{
  "num_hidden_layers": 13,
  "num_attention_heads": 6,
  "num_key_value_heads": 6,
  "vocab_size": 4096,
  "hidden_act": "tanh_gelu",
  "norm_place": "pre",
  "attn_scale": 0.177,
  "decay_fraction": 0.551,
  "decay_shape": "linear"
}
MLP neurons of a small language model. Each row is named by its layer, matrix (up: input weights) and neuron, and shows model dimensions 16-79. Each number is 200 + 20 x the weight over its row's rms, rounded and kept within 0 to 999.
After each neuron's rows, "fires after" lists the tokens most often just before its 100 highest values on Wikipedia text that the model never trained on.

L6.up421,245,201,193,189,234,207,234,184,198,228,222,221,240,169,197,208,247,186,173,204,191,233,215,199,228,213,185,208,199,195,208,188,183,193,248,177,178,208,186,182,167,158,233,180,156,194,205,221,215,169,210,186,226,190,177,201,186,178,172,220,195,200,223,204
fires after: "end", "and", "ath", "app", "hip"

L6.up353,188,207,199,203,175,200,232,142,232,177,167,217,202,212,201,219,221,185,157,162,183,195,209,189,189,167,234,202,176,201,180,184,163,199,181,199,184,199,204,188,206,199,192,194,217,195,168,194,191,209,194,176,220,179,202,228,216,196,189,211,198,212,151,189
fires after: " All", " I", "On", " under", " On", " Under"

L6.up580,172,195,189,189,195,168,199,168,227,166,166,222,196,203,163,229,204,185,227,198,220,231,192,199,209,195,210,213,190,188,210,225,225,186,177,225,208,248,179,176,170,212,193,212,176,199,198,202,218,236,188,223,198,183,183,207,204,249,194,229,220,208,242,186
fires after: "er", "et", "ant", " Ty", "ist", "ier"

L6.up566,185,190,184,188,233,209,191,228,193,254,188,200,230,217,180,192,211,173,192,253,237,224,201,209,202,201,172,214,193,204,201,211,189,198,205,198,194,202,197,177,209,232,208,200,205,220,216,203,201,201,214,204,226,225,188,240,226,184,238,210,198,216,198,213
fires after: " Mar", "ar", " Nor", "av", "or"

L6.up709,227,199,205,187,235,174,230,182,236,191,208,215,184,219,190,193,200,181,183,194,204,216,173,129,240,207,239,177,216,244,230,216,210,190,207,167,209,202,161,208,164,232,207,216,203,202,232,196,202,182,233,170,187,215,185,200,229,174,169,167,191,198,189,177
fires after: " V", " P", "V", "P"

L3.up88,217,195,203,176,232,193,177,209,173,179,188,167,213,200,226,205,197,192,192,191,200,200,189,204,207,227,167,232,204,211,198,183,209,218,207,207,210,186,216,165,210,211,224,175,193,241,180,203,228,160,173,188,205,188,225,233,211,207,198,219,185,179,215,204
fires after: " his", " a", " her", " to", " their"

L8.up349,203,200,211,181,188,247,207,218,215,196,190,173,174,183,167,175,217,209,199,160,226,204,193,211,161,211,201,210,219,181,193,207,235,211,205,205,214,217,197,225,232,175,183,258,204,195,209,197,184,163,190,200,190,198,183,193,212,182,202,182,183,192,207,203
fires after: " V", " F", " D", " K", " B", " St"

L6.up761,176,228,174,230,209,197,152,207,226,204,188,164,220,177,224,167,225,203,219,196,239,204,192,239,220,223,243,180,193,221,178,192,156,219,202,170,202,236,215,220,183,214,199,217,182,203,207,201,187,189,236,223,214,244,185,209,188,200,248,197,231,182,183,207
fires after: " im", "m", " Des", "um", " pro"